config.yaml
n_layer: 9
n_head: 4
n_kv_head: 4
head_dim: 64
activation: "geglu"
norm_place: "pre"
rope_fraction: 0.5
attn_scale: 0.125
tie_embeddings: false
init_std_o: 0.0312
lr_mult_down: 3.0
schedule: "wsd"
decay_shape: "pow"
seq_len: 512
train_tokens: 737500000
MLP neurons of a small language model. Each row is named by its layer, matrix (gate and up: input weights) and neuron, and shows model dimensions 16-111. Each number is 500 + 25 x the weight over its row's rms, rounded and kept within 0 to 999. Numbers have three digits each. A neuron's up and down rows have the sign that makes its largest values positive.
After each neuron's rows, "fires in" lists the words (lower case) most often at its 100 highest values on Wikipedia text that the model never trained on. A number after a token or word is its count.

L5.gate666:474485530496504501485507519483528500558526516550502503488503546452491546477555508483501440531459504434466521561480503497482532507529486496498473521473503476509499459498521522520490471469540500492472515493479507487485504509517497534515487484515450533490499436506510488478506516489517488519
L5.up666:538493551475422494487472506513502516487506477489516530495485537513514486450497530533524471494490513494499509473486486501523494517538490518524488545517490526521495519508473539492528499484534506486521511514499573488495531522532483540549494526470520510485510480511489468489492480516517470550
fires in: "and" 51, "s" 30, "early" 4

L5.gate519:486528479440494533533495470496497493532521488461527493475494497473467535534479489428496543482503528449532493499541502545498556453513539490519527516459526518536521495517526483495479496473522462540519494518518519500520512516500515478514493490523452464527495502483478518511471472530518521512
L5.up519:473481505499516498497525512514499500536549483445493528493497457527526450488526445501482499480521469499510485438512507563534448500464456511495498528513482476526496521511508512535530533529467509524509525456467488496497519526512538536554501511507483509467531471491478503492522490499575515468
fires in: "of" 36, "in" 29, "after" 12, "and" 4

L6.gate712:513511480513529500566504501498500482525541507489479499491489478491472545493545537513441494502493494495504486501492479514514512488520521461485483553498468517443478498520518522471517522504474533507537509470479506527546525514547510505492517499463491463509560480484513472507496494504491497491
L6.up712:513494549538480522483526554537466492478504470472470486517497466524491524508490459413535553520528480475494499490511471512539500508526503481475478501504489493527464479507501464512535533530473488513486482505517506482505492507526516529502508458460556515472496497499477483497460488506502502524
fires in: "the" 20, "as" 16, "appointed" 11, "a" 7, "was" 6, "assistant" 6

L6.gate611:476486501506529513515511487533491456500488547528503524479467475543422489534513485472502450482518507517515508532460437530503489489485519520528485539469486494481490525502498538486487511498538516528516515514495463516488467514495514494495546498542495534502552522481541509494527474513497482528
L6.up611:462458517505479519477512513454490510479496522518513502456534460508458505485514496535490474494478538482545534495523490485489476503524489492477471458512501471479484476474549482536482488487520518526522486487488540488486492511535502515512466496493497521516486472489450522493526489493512553510
fires in: "at" 63, "in" 15, "by" 12

L6.gate513:482512501505486475456520500504475502480483444529500491470488504530488453544481453517498522486513514564483508512501505505471528497486486466498536522535527529515462507500508532459541483507495481526484502496499505545528520489474487503469513521468481500522511484468524520467489485527545458513
L6.up513:488477494524522503497517546504483534479513521461507526458527465476499535525492484514445491500488512514496445535540456556511498488510542511525486529498507455447494473487514460502490490436479425526492491551477512532514498483482557540491525525529471513520521485480507542480509503517522469483
fires in: "that" 24, "to" 14, "which" 12

L6.gate591:495477532440518514502494524501483506510498481511529522523484476475486501536554468489504537507530491464493483510514567485485515492481534486461506508466527475498517542499480487539513546539556527476505547553482489515522498497525455512498492465491531494515471571544462429456452497505499494511
L6.up591:505566538472537489540449490528499456548522510513486535549431506495507494474547509488504520523501510490507459492474517503492549523488510515515563502488531495499541502499501542534489519481531504463435520487496459559503472494508483493511511551533513499483530450520524486507425525488514487502
fires in: "his" 29, "the" 22, "s" 17, "her" 15, "their" 5

L5.gate556:432487505480479492545474513503534470506522515502506520528489463487505499497494526545464483499460463534491486461495508483516526449492485527496513512476509494548511517519519448506497489492498547537460525513461506494512538539523495553495547460488462543512504477496518499524511482455495534485
L5.up556:502480532503510557502477521530510477446507467494474521511491476484537501546501512500509512482488498487501506464494522504513517427517463489460538506466513521528469515501526468513507534485528500474510541474490494503525464545527460506530498507547530480531530485488517460498498477512447526495
fires in: "one" 23, "the" 14, "and" 10, "a" 9, "main" 7

L5.gate641:479554509480524504502477533501497490531513464488555463518470482528492458533557481522505493474489489516505500487512522527519548463464486478506520533503504523537504485553508480528503509460496491525504529490477552519491489521495448508494517478521533537524494490496504512503539496515502483490
L5.up641:505455484511497496471494516486448479512542508531499477473533501488516510534496451475508496429496524461482487493501485462507488529444509520516507518497456507525476515497518478508503538517488499523482500509486476506538505518525505520475429531514511516480513497511495492532544536505504527482
fires in: "the" 81, "each" 10, "one" 7

L5.gate293:488530505492531518487523532453489468543519482499498519561495532508497516507547512499492503522477488456523516456516503499508486502472554518520486558521471501563471467526537480500526534505544531497530522463456473523508498509520487489515490489523513485507495502453462485504457503509495490494
L5.up293:476462490490465498509500473455497507493536533552484481550547495476471476457482450488449531528542503500521512506519515532477475475505493487492502514468473524576514515508497477486486474494535483525487511484484556525475504527446482503522472493483478529507484509466510495482510449506497500504
fires in: "the" 78, "s" 8, "and" 7

L6.gate620:473529522503505541492468472528469517518498505508493500493511516468494504477508502498489522513494457501510481463469528530496472519469507515488489497487500472512533471516553467444497568532478474465539502497450543505514524527500520558520492488494525455499476517485412511504519549490486503516
L6.up620:486484503485509491466508459515518451503492512484482463477504484495528527485481521492451493491495489471519504505468469442469483485500511474482490457535472522524473499469489513514453554510511521502479489492491504500535493469480495477481532503498485491493515479523528455530474499488513473498
fires in: "were" 53, "was" 27, "been" 4, "is" 4

L6.gate366:464534478500516522507442526491488470526471524500486483498511499460468482461490501537504455504534438471525502517457470468468459506491501491464534485481485519489487483543529486479554508481520494480507511489472514542477491491502476509532512473485485521515474474500495518461514545485530515494
L6.up366:468503470447536484492491517472536501503544504490506449516498486494479518516543491492531487503523487447501523501511519527486491506495514494477460510467509526560530473473510495506487528523513550484504515492500480477552533564486511505506498528523481522497522505550465486498487493531448517517
fires in: "a" 48, "an" 13, "american" 10, "among" 7, "young" 5

L5.gate597:508467501483509451450507533561470489475515490524492551518487483511497479514519500475481546525529510506522537471465507503506470479508510531508496490469512479519484485478499510492520489475474482496522497468547489461499485529523527520495503534481517470532517471462493492451493512497480524511
L5.up597:472501537461535488537511482499484448492467495547524502479510526502439479514471529461511531481485494486487543499488496512503458463481493519487477522472512514515512451491502464475485525493526471506489525488501489531513472490518490507535490534499488473514510485526524494499514509525491519527
fires in: "at" 59, "during" 10, "in" 8

L6.gate814:450532589511475485486478490472481462450532478519465453506507482555492460517533515496517504529510491472508510457517555477515529514498478542495491522498497504528495467522516529504488532469532507481513457523461476506508477496477494499480449498517468513505477530531485512507504494518460498476
L6.up814:475489504542515521481454460485477513510490494544515510521502528515515512484473479522495522517493527503507529479472492518471534483533489522483521533509535500481500534531514506456530503450517449532474448532494503529517544480476451530459526484489539480536536493563455485482502494482464500475
fires in: "i" 29, "you" 10, "we" 10, "what" 6, "t" 5

L6.gate386:474503498513528471503534505479546476503520498479493483524517522527512439456527473526518488499518531494426508485454508491480512458479496495509488519543486545575524529534494505506506497504517502548502532490527453471487511519512510502515534541541468482470508506482481538484500492537557510506
L6.up386:492532510487526493541492502491487481482523465483487448506475551537519459562480480521485556479457523533490525442500484509514492464470459510517477487486497494510505512467466518503483524465464429494495517513509454527509516492489515498524558517466529540500504492467476493412547490554483474502
fires in: "to" 53, "on" 6, "of" 6, "from" 6

L6.gate27:484496482476490470511522535514474535510508471503459492544512538505507509516509503501491502462515499475488490509482465513491475517530528485526489521521515466506526480453493487532490524507478529461518492497468514590481467465512469466465535447493483517523481468506547497479452501525474548459
L6.up27:499486495477494537511522522447503480507466493537520499505503548489501516496501487489491489527478459488460449525531493448482504498537516513539492520453518492491479495496481505517497459498529504487481490462527446503522495516508497528511487502524454509454445459499502513542510495474509476498
fires in: "the" 94

L6.gate667:472482508529514502467491490489514501491552514523487478453492497498521495505506490511496532486473542467515491479483487503500497473517494533518535457486462481520517462558521482507492475493502474462524521516515563490461508525489528523502545502501492492549526448479488486436486473517541466499
L6.up667:536496505508528518504459533500513513465525466492537502517526480475564475500532515510546506502519552539528520550465505488511468498477497501515555511506529499500498484494476471492547492431505478525520532522461522518424473507493512536553471548518506528463468495471461498513530443504508468519
fires in: "to" 94

L5.gate67:472525547440500508525484526504561502510529469512471507483520543537489523491505518487492527518499533480503482494546523499511525487550484491515487500515503520489499495509453482507486479477485507515503526489521540503488502500478531495531462499509495489508513508463501519498463489488487494497
L5.up67:505446497498477489491499549524515477489548460487508520523535534552503466454497566448519463519521535490494479511509508492516518531519496502514464529467499480529506522524500455483451514459490518496507512460481565487486475474496461498531492446453501510484506518499528528475467525478453493521
fires in: "the" 34, "royal" 11, "s" 7

L6.gate175:476475485496473499520478506492487473505510489554519471536497505477521511463516492474483514517570530479479510520543464484539466444510481498477475488479500515525537495473490511516511497492491492526508440542479498517494519479481464494484516488501497501455462508481472478533523497503573469536
L6.up175:542546504496469492483460532518487520544504466461463526515512491543503514467505506471497501495525506524493546541507459460502463480494570514500525499511485525506497510499479470499489498478477518519502536500453492528533486490539514489505505546527499461511464478472493538455499510532506512466
fires in: "as" 96

L5.gate781:501517487480492490583507473499508502507521534512494466531480508494503452543486474486535557514528536552491479498519430542501462451484509507519485501457492559530499489504485508469521508506490491513549481484514499484512512474513507512447477490477488518506482484464468482496473520499493525471
L5.up781:503460501508546512486494506498483546520508547521503486503497508454527501494465504478496482512551523479447474449484449506508498505491527492517514501520473518515510457488514500455474522562493463505449461524524523515502532507507548514502513487478503498499504485515547502471509539508546498490
fires in: "for" 21, "with" 17, "of" 11, "in" 10, "joined" 9, "played" 5

L5.gate241:476480526479495495500518495506503515524516539473481491501499510503456505522527493496512511488538522463513502519511506451542503484531542487533474536503502493540479479503477443488518507528536494493505502505513537507543479497472482511546506467487513530507484506537482510519482540483460526480
L5.up241:483550483540493502496493501498500492535497499481503496516479546522476491445540466499527534484543545465520523542560532472520506514486516498486492511458529512500511526487485509467540545513546541470536520463504517488514517507497519527531490510478578526458552497484498492482502525516510524486
fires in: "s" 66, "its" 14, "their" 10

L6.gate692:523529510532541521497473511493497503538483525478488495463514536470487553485469473511507521473490522522488499475466531539489537508449451509470509481475505469510455531526534468503450502517502484453504505516526506546494484526476474451486576489487505502504513521480490493488508478513467517534
L6.up692:495487534488513530466504492514518459481512516465481490481468510481538464478498498512474528495509477476492497519474448451527481508512504503469553496512519525488519454504522544495537499518464487512493457509482491549513540495480550496448500539509494509508522511517519533529529557505488468503
fires in: "was" 45, "were" 26, "been" 13, "to" 5

L6.gate518:470490447484506480479542468477512536510519517503529484475499504484531479479479546524492504455516479475511460496494511495500518518554488509497503514457508486487499533508529495486482501481522485455524494562495480468501492534474541528500502497507499495509470448509490478498481503496511508504
L6.up518:509506482484477501506518443538554467474490551511492457464491491523493479500494502506515536485507497451471508524466481517527462491522503478457484486515453477487504528462490539492512509496494498527509562529521536486492508436526451514520481502509511485512475505474523535494503484515506487487
fires in: "on" 91

L6.gate640:500509505518519522436504476494500493472531522495511492502516503457509520475527496562509478501457520502528486502507512460479479498495448507485542475509546481488532463486483510519520504449468493499519481487541527482472513509489520498540518475535463518499477500515480482492479460528492497504
L6.up640:504484522523491509494492517510514526512531501546475489521490482500474486514517533510532531489491546504466522474490496481533506458504473498488491494543491514480532519527504508533515534482522502556521523503473512533449479500488465521459471512540456525505451518526473486501530464507522447517
fires in: "to" 25, "can" 24, "t" 6, "not" 6, "also" 5, "could" 5

L5.gate829:501486474441503537504519498491533520474545476511511501503448511502534471468496500542474561468476537505520520491498453510480462520483484510472464459495510501503496493513492516450499498486494483460558505502500462510467503516513488469490497484497455526488512501458468434517490570520523541452
L5.up829:503479480500492481484497498509489457527519513484533501450460446502470525479497486538495485498442505464537529467481565426530492519533519519495492467472519522474446500509480515529506515479507484439563504506463510530492511489514466495498503486536533498544517511458534463516508486529486512510
fires in: "the" 41, "in" 15, "on" 4, "by" 4

L6.gate338:516478507451512484519452540525478461476534452504516541483501509540504478492512441470475474511504520499500492525516494462504490506472466493484477534443511566481503520523503519495479542505461524507521431483477502510511536470523523489499532489485527556517513469496485532452512496504507519493
L6.up338:473530523500499527524482513522478493504532494499445439498487497498466487479537464485540464484531484495499492521507517475499507541473476522486480490496493475462512518516472479514552554472516477484540495510509536523533519517533506506521456503499489527523507520472463526514505444524549473506
fires in: "a" 30, "several" 18, "some" 9, "many" 8, "no" 5

L6.gate176:489508537500477519509512492474485541472561505567492529464453502540452522536545483479493505515479502480494522502485509499493493484476490474515464503464525525506481504549498531494454488510509467462520523509510496513532457513539493493491461524518501496522522417512532491525527482540481491497
L6.up176:513531510490513491546486507545500500485519497503518475487494450497466478502528492529491484479501518509506466520537527492492513505477467521532501504485485506522492504494500506512475523475522489520503481474505492485530529481511515447521500486511508481469523521481510516494477476529471528503
fires in: "this" 49, "a" 14, "the" 6, "that" 4, "it" 4

L5.gate125:533509516508492530526489470477424546471467477499491480460447527576471492545462550500483491517536531513514479497505506459500502501522536504504511521507481507556495466520529458517560496529487525508527471541531507452549498504525472464491500511495516517529459531508505507521512481489526478476
L5.up125:442454489537505488480504481464446466528477474540504460530547501486495533517475519500498449529524515469514446490471538470520472470506491491502536510471468460510517471527560491540488526488504529497493496564495525457525493545484513486477486530507528526495505508500480512501520516526496529521
fires in: "was" 21, "not" 20, "were" 11, "also" 6, "pop" 6

L5.gate12:515491472492487493491494465503535493510523482515493465465512552479469503544526536539478493465493548483473519497439460494503516526513480461525477545457547531508532497505538514520486501464478498482445498498491482515499535500557523476486455490502440511510506447506501526483498511507488540500
L5.up12:511554524489499487518495507494528510500546507481491524509444495527485451524514537458467553512497531443471520487494485487501511503524516484534482505547473497473506475536499536480521493491467526459535510428545490495507527496507503499449485487505499473522465464500510528479440530551504556524
fires in: "the" 53, "s" 14, "its" 10, "his" 5, "in" 5

L5.gate808:515520488511421487505502522529458531514521519510497531528492485533484496507514514467504491470463487522497501500582490490511515498465502500518490527452512433471477468493482517512513511514489528485509507516481491493506512486471465539466512492499531444507508492507521507511513453495530548525
L5.up808:482475497495533485521509481475517476510497515464505477493507477545516468519511515515499482468532527475491504534520499512491497514477555467469515513527451496504542444532519538511496508514503529527462496520485511513519503492517471507459560505480477525513487461492474506474497471486509552469
fires in: "he" 58, "it" 14, "she" 11, "this" 8

L6.gate106:501486485496532494525470554506492510494526499518460486501539504485506505533531494523505530510493470510486523540477512484541498500551484541515487500483514480495495537497502431514500519485472526504501525500533498506495427488510489527498502507525465505479466504486496489490487487476491506480
L6.up106:501498510503538520496488529481489498505514485481463528481539513507481548537504518509511485501507511515478492489469470531515541487523508480540481503430519486508498470465524496467474492508462517507499494474539473502474538483503518474540518473508490501485475480504498501460476506512500510470
fires in: "for" 62, "of" 7, "or" 4

L6.gate369:496505520492519475525490514513486522536508473527477505507560469515531493441491542486468474501504476470518490526522491538543514529515483493488504480485468508534497490533552484478542541474501505490532485511488506462514527524480514567525513502464486518499509519490468480537468424466483504491
L6.up369:480544519470503498471482420462518470522484508455479501506514527438506473491507475551500492557509492461451516506532521525496453506475533473503490532492487497528464534504488487438537506519497492476509440498516486535535508437494490510529491487525490521510500528528506467504478486446524497481
fires in: "was" 37, "is" 20, "most" 13, "as" 7, "also" 5, "more" 5

L5.gate474:469480481466471489484477546501480494550528493510529470484501464541476510491510533521524490504490507500520492541524469466532508501469524467454478469515475474467530485511536518558537553513527485507474528507437522506526513534501500506526509495516421506488494472527497558497470495541546495479
L5.up474:517515524517484495522492490509440455504524459511462495526472428510478506561537475524489479488535464526459491489543504521489511502453525507478474528517526514446476538483512529510465513483485506542493506497505515527529480516519482490543504487486492519473460517482511491441513538500512529502
fires in: "of" 72, "all" 9, "many" 6, "some" 4

L5.gate821:571500488503502531484516494490502509498533487480520521490541518508507478542516518527492527475527498487480509531494507501483470549529498525479501508525542507491478496502473469528524491477541501518509551502462489518487471505479538492499497450483473505497517470512522467474465471490487482477
L5.up821:481501505498530477469489469467526475505503475504488488522541483523510482527501509491521490492500530496542505511488535491472459496475535478540528521506477497500442463505461470536453510483527510474524510468498491508499484548492440484491502484490539525511493506501500474476525552494528460499
fires in: "of" 32, "de" 16, "in" 16, "to" 4, "the" 4

L6.gate331:507497476474548511480528502470524506498517536532507494458460531502468499495541482510528504479480522513495504461473547483500483529449431494511517472532542504486453475507465467503514492492486523529527498470506525512515496461514520487502490518483502487520532529528453532473492495497531522522
L6.up331:523473500524465515464496487523499476511520553499514441503501520470521524480433508475483489504441430523522541524500566494526500491538483516467515501513481492497498516513513512497472505475522515483498452483501498497494480510520514502483531518500497481458484483502477514530496495530496517543
fires in: "was" 53, "de" 16, "were" 5, "is" 4

L5.gate143:496476472520525502486511481494506510498539437518545494549486529534468512504534528485506508510543518474516519517485481465469523516483505473515489480472493486493456454479475500531507491493494456506522487486506459500512515539519493460526537499513468527530512510516462435490527524534478503521
L5.up143:505509489520466530540523535535460461504519439468520471493545498505487545498490530484532480489516495491527521535476509498509460516490508496512532480435497456475502497505498460526525523478464529524494512488537538485515539581488535499473463494512471507521517513512538508493482514447474465498
fires in: "the" 44, "by" 17, "of" 10

L6.gate468:502464485494484483467491467562494487474502495520478507512482509493457498502517506531494485524519475460495506506504458497489516475493497501521500509492492505535517479510542467493489476480546532530469457548502469489495492512510512470545521496523523510494491505522478479509507482509530444493
L6.up468:518524540527495480489531476540508477488488491472506523499497504470516482503494493472529514517443490467516530480456503536463463494521527452485499523506484529497512462524553523514515517491482446519464494489501521515491479518495486525518469501490497477506504464496500480556507459496528494549
fires in: "was" 56, "is" 36

L5.gate458:501470473495526497470478475528520529491504519501513508483504546544457540488463500472457498547503529475518506526523452529456517514468560500509523529520460545498461465520475492492519508527536451522452518524451528488500525463523485496506473474513505490488502518533494500527542476474480545501
L5.up458:496510469459471500497548516503500532484490488466514496505550518451499484480524525480500497522482526483502494482478476523474493503470469468500521523527492500502513485522496476509496493515531531481493500500505519478523487499530503465525488523479464502492486519548496481503509529499517526540
fires in: "is" 25, "from" 13, "also" 8, "under" 8, "known" 4

L6.gate812:515505457446539499503473507525490483501507529525460516509530451476501494482482486517471515542525534501510533470516513505494505491496467487412490519543507515559511535519453516474483503516485511535565520502491463517467497515516537481517499468466525539518498509454501449467506484502493499488
L6.up812:516505481514504508447525474483528531471462501474531471550533473468498512487528529496458545450518490496504527453460481462491506499494466484520502500510508460529469483497503526497505544504510492487472466445448491522460532514546502468484471474521509471480494491489494516493516537460547536510
fires in: "of" 25, "in" 24, "by" 5, "under" 5, "4" 4, "1" 4

L5.gate800:485531468469477511541509522518505494465495476509462525559495510511497498496488532546492508527502530536502528464491500518463517474491500493498485495502514512508525474569514522465472523518501532479500493483484498501512469481485511510526490511555475504497499476524489510515491501518520450483
L5.up800:484479527474538469527506544452502515521460486508510499482497515570472499541485455497510485477486528546492471494529484513508490488471471491509471484479489474546492480503487495516526520470497526516520498503462517485513509488501503490462500489494493495475472501482487467485542545507491528525
fires in: "his" 22, "of" 22, "in" 16, "since" 7, "that" 6

L6.gate401:462505450496504502521516463508507481495502502495495480484487489440459516477518466503528564530499493513478450514481485496479524529543507500532480500471505480500479470499518502525517489458505481480486458509458490543510484515493509541487520486507515501487492481495489511508519506489503505455
L6.up401:505511537556526464524494509541481482467487500477505459500528488446495499471509482536509534516534477507445530474449508529508494505494540509501461540474475492513521454527541466480532499505509492502470487543535514550510524523512486471508510500527548520482493456496486495540494511501494474451
fires in: "in" 18, "of" 14, "for" 13, "with" 6, "by" 6, "on" 5

L5.gate116:465526513497511528556528505465500493477523508498517481531531497488488490485517495493461502502540472499497501458490511496485490548466547510500486484509505485501520478488495509521531516451508491520479502494520470489493545562528502496561448488486495551481484534507527469488551470499512497499
L5.up116:501502503510506477520512508515496506477485483509543488499513499501502522475497487495503493537470466506452529481489497467521500462492486451501492504464539501478489503481509527520500472448459511494501477467479466522525492509495432489505545486487530521499502508470462483488456467522502493485
fires in: "the" 89

L5.gate146:469522494482521518534488497510487525499504523458472450465492511506538555503531476468517487522531483515522490486525462457488498496497495486504497571509494534517484498521508493543515538500495458529556509552517495468506497539494489534523548485529477515432505485492483512507495546510536466533
L5.up146:466509468531510504546500523507473504482519479487573503469536480470480475531549509518491487491531490491570498479451493488477512529508533525501544488501471531479548455466481515534514485532466501445513477499518492470531494494519457501505492481474483517531476493472488514492537468458507523462
fires in: "over" 16, "under" 16, "since" 8, "history" 7, "before" 4

L6.gate592:502482522547504540514498476480473502503533506549518500529483508464515499511495515536505541542481479489518477462505513483495482509445454470508524495497480468467485473539464470495509530488488489501556509473467520578478447500472526481521499464519552510479444527550531507516508433540522510448
L6.up592:505461519507514510539461476500475521481520515513511475449545504445508489474476500556536500515445506471544489455473504482506471497504448515500517490498480469513516478536497505526530539525409489507514498463468497550501498524503484548522486525509456480510471489526465504512507501504524506497
fires in: "to" 64, "would" 20, "must" 6

L5.gate33:500481486519489488447502534482501526514494461475488492479509493524478474559502535474495544478492514516514502506483477442543486509476486501478493532478517500470482513541493456474491533531508541472527530499497501466499453487502457506472468466504481533495492505526504518483509507465479525530
L5.up33:492449500449498503501453523455481491493474487516494526529487443512470482522512536487531544536479548488445455479470544501507526502494501474487552501478479503499481509499539516528497458509474524463505510529441492501495494549512497516503428519528479525527541525491493507482505513515498539519
fires in: "each" 15, "one" 13, "these" 10, "this" 9, "another" 6, "second" 5

L6.gate129:479500528518487523511522474508503485489499553496506450503536494517485486495437551471474504504485502426525513531496438506524527504488550488518494482485493507473505498484480468527518522489486512510510459536495514574546511469489489464469495513490511515503509511522504461467492465504525503507
L6.up129:506492487500513504510479496549513524478480493477535477485511555507518447459532497508556512503477519522503520505472465514525528531504549465511517479513463501510491517525498508495485542480486472547492490499501475461517466509466476477526535491507509518520473522489435496475484456522493510496
fires in: "i" 36, "you" 16, "we" 8, "it" 6, "s" 4

L6.gate204:478481483484496528502488520488436546507498471485494493491490492531513521484547487498515517485471513513478504486459489540529493495504483484533456493471508483524489501469483457461468474512521466501530512501483508520522486559465547475499512484507490533493454476502466516514474536490508504502
L6.up204:527458479505518510496503504460527515514479444457433467486488527489493531483461490518522515495507524504511465474488514521492472446461522493496493545512516525524497510473534520484507499500524484516516514570520499538472498493502524520496484500493498552466491496470516513479479491517494502488
fires in: "at" 35, "of" 17, "to" 7, "about" 7, "over" 6, "than" 5

L6.gate425:466478477483467488447533500505530513483500487533505498537490525527438489487481487500527507494531539485483505530499473498537491542472448506497448523500484483493489487552508548480567479511501499524488501539493497499475527504493496493456562473507486557494445530526508478523501553479467488492
L6.up425:493492495498470553469496480508518492505505455508505533518487521481452501451497489521518504485481511501512490468465524519521487489484486514508488496478521499511504477490539491509507512504535471472460535531505527545502479504502506490486507530523447492478481515482480471479475481548490521565
fires in: "has" 49, "had" 33, "have" 11

L6.gate619:467472515498498521535496522467503510492484501477516520539529474510500465523543502539455505498521517511465463498489499498464513522510485481491462512459517543536521447532498492541523477460484538496476539488492523517513507502521503462507515486486472469484507469498488498491493506556485492479
L6.up619:489482525440515489507529486492506535496458494535502486451521537527459556492495488495532474510495504525482517513506470502471493554469473483499442514517510536505471486531513463485510502480502541499528498514481499526535504461501444501501518498501496524524510492564480481488516442471487491520
fires in: "the" 67, "that" 7, "macquart" 5, "same" 4, "this" 4

L5.gate419:463510506469523509524475475491534557475484506470462494496491491513480510518478483509484488528520520496485514505466495475433515455552511496534478512536499505479508464523524510510515470471459468507522467538509485499521461499506551532504500529493448499538527517494472506488468501521519467510
L5.up419:470503522481473499560502495523519507501476517526516490493481501502485549488503507559543480500452533486478523491504451519445486490492523469531487464515508491476483496523527523484479502482549521483496549495541445520526471470490542533481486484496488528478476483523493469507517508474479527512
fires in: "at" 52, "left" 8, "the" 7, "from" 7, "under" 5, "of" 4

L6.gate123:489491541489513517452478495476461477452545502523528500490499476523527473493515466538454538468539474457475486530524554485514442455444500501512522483492496512549487466494488515513529511509483512512495455491490498528474524502473509507477474508518485511499483510481495524470501476505496465520
L6.up123:490499488489536537491503493444533513494547478517524486500517475492483494483527530530479554512526503524513456524488454490511497503531513535497484518468506510510516515466477555518518520502489489521466498510458467521503499433513498519529461489467485514520521523507500508447532521487463502454
fires in: "there" 37, "what" 15, "it" 14

L5.gate357:523482494528511474493517525534512495496531468502503506497541464553445485507528516471513533506481482487491484520490482464536487508511481487489504485535522439511499501488506485545519518498513487522475497509517522498518476483509464498480491484452483492500494508512492514537506456475497496479
L5.up357:504475465491496510554521500513469489514483517489510475518480506461440522511509498503510529510489488501502503551532496541496508479518464490495508533507482505493512511540496530479492469517519503487519473438539521525489489470538506475523510494437464528501468530510518549498497518495472482470
fires in: "his" 23, "of" 10, "a" 8, "see" 5, "from" 5, "the" 5

L6.gate206:474529497496519435525468478521517465473501513486477502517518506521498492521499553515471466509520508573476509498569462512488469477517493490464481540483469540515482485480499520514498519480505512506509512502463503479551535524493483496496507468511544494465493505486525496570484460504511515505
L6.up206:515492530515509515500448495495468503481510466510493499496570449504510510526544538514528524511497541483500526518535511501520446537485517480508536479492535553487487432526486524517494509512504471545529530525479519471505479483524460490522510529473462523504457486522439503523493485502492517482
fires in: "as" 69, "time" 5, "the" 4

L6.gate746:532525480457540464535502461488518495538492514520495463494490539508484512523435463479499525520523491475524465481507455502503514492515502528501479543497516529521496491502533498478504534486511480474502536515483548531499534528519490515503464483511531502514524487554515502496530516498516490537
L6.up746:471489504529489520518514517497500494510487461508474496483532521477503530524549493457513495511494508524526511480499506462498472500479459487519484525484472479470554531498527487469510520511496466499517499499501461535479504496503506505491513411498489485456496514499496525460503482475506500554
fires in: "at" 35, "and" 8, "a" 7, "on" 5, "to" 4

L6.gate535:489476510516558519543497497499468466505502540525546545480496556502498506487472480544535494525490524492512520511451463514482517459513469483498514500513528550481503508513495521477516507472517498547521501494469477497457532525495507525555525483478492510485492536473473451484525458532536467529
L6.up535:500515484505506525523474509543509517497550464519481491516515485530493469494510470519516532474506502508484502508469495496487437516477482500483491549497506532458526475550525502534515539505545545554499471500491515508535453478512483520471435469506500526474475535541474492483479474508449449460
fires in: "to" 32, "would" 10, "t" 7, "can" 5

L5.gate767:479537527492507524525475516512502495546527491526493519525507529475493467461488505451521544505532465495442493555530461564529496477533461437486490505465491484514465505501492485512538463567499478502484530489486525508495529460528486504498504484490515540529499488516502470504484460499505503488
L5.up767:461491450534496489531485549469487484496545476494465553510505517500497500499515508533505507500516508433462522491506506527522460557510523552502509499473484467502443528498475479550515529494516509494484515489576467520542549483516481496461515477495526474505518521501490476501473489505518507491
fires in: "the" 80, "s" 15

L5.gate95:454497512492451485504479522503537478494567466514494510511488552498525517520526462478535486479503476477498491501522515480514473522540515503462496525500489487508551494519482475491540527481535452499516491511485533520451522506511463535512504521509536536493519456485493516549535505472505511484
L5.up95:509458518512499494500516543482500498505509489500473517511515492540473538520508516498529470541489474480485533492464559497479496466503466484459513486457519463529536477526515510505526483518507524494470491522502511533489512529478520489559449483488448502517494519543471523435506480516541439523
fires in: "and" 17, "of" 14, "the" 9, "was" 8, "a" 7, "had" 4

L6.gate68:457544491480528525473492527489455501467534492501495467474530542505437538479444496468488493480516502556509508440494551481495505503503490501529495529488509512492507473504508515479507523536485469514491500583532504509505526479512505518501465461516468470470492495520515519522504501530454488465
L6.up68:495486459527477558479503494516497468473557516515496492494509503523465559547471499476511522494485547510518506445470536491542558515493530461507494510525489520547519489488448536510504531480518468524534534557454467501528505487541542525487515511487452502534486496541507495479511463527495539554
fires in: "had" 59, "made" 10, "have" 5, "attracted" 4, "having" 4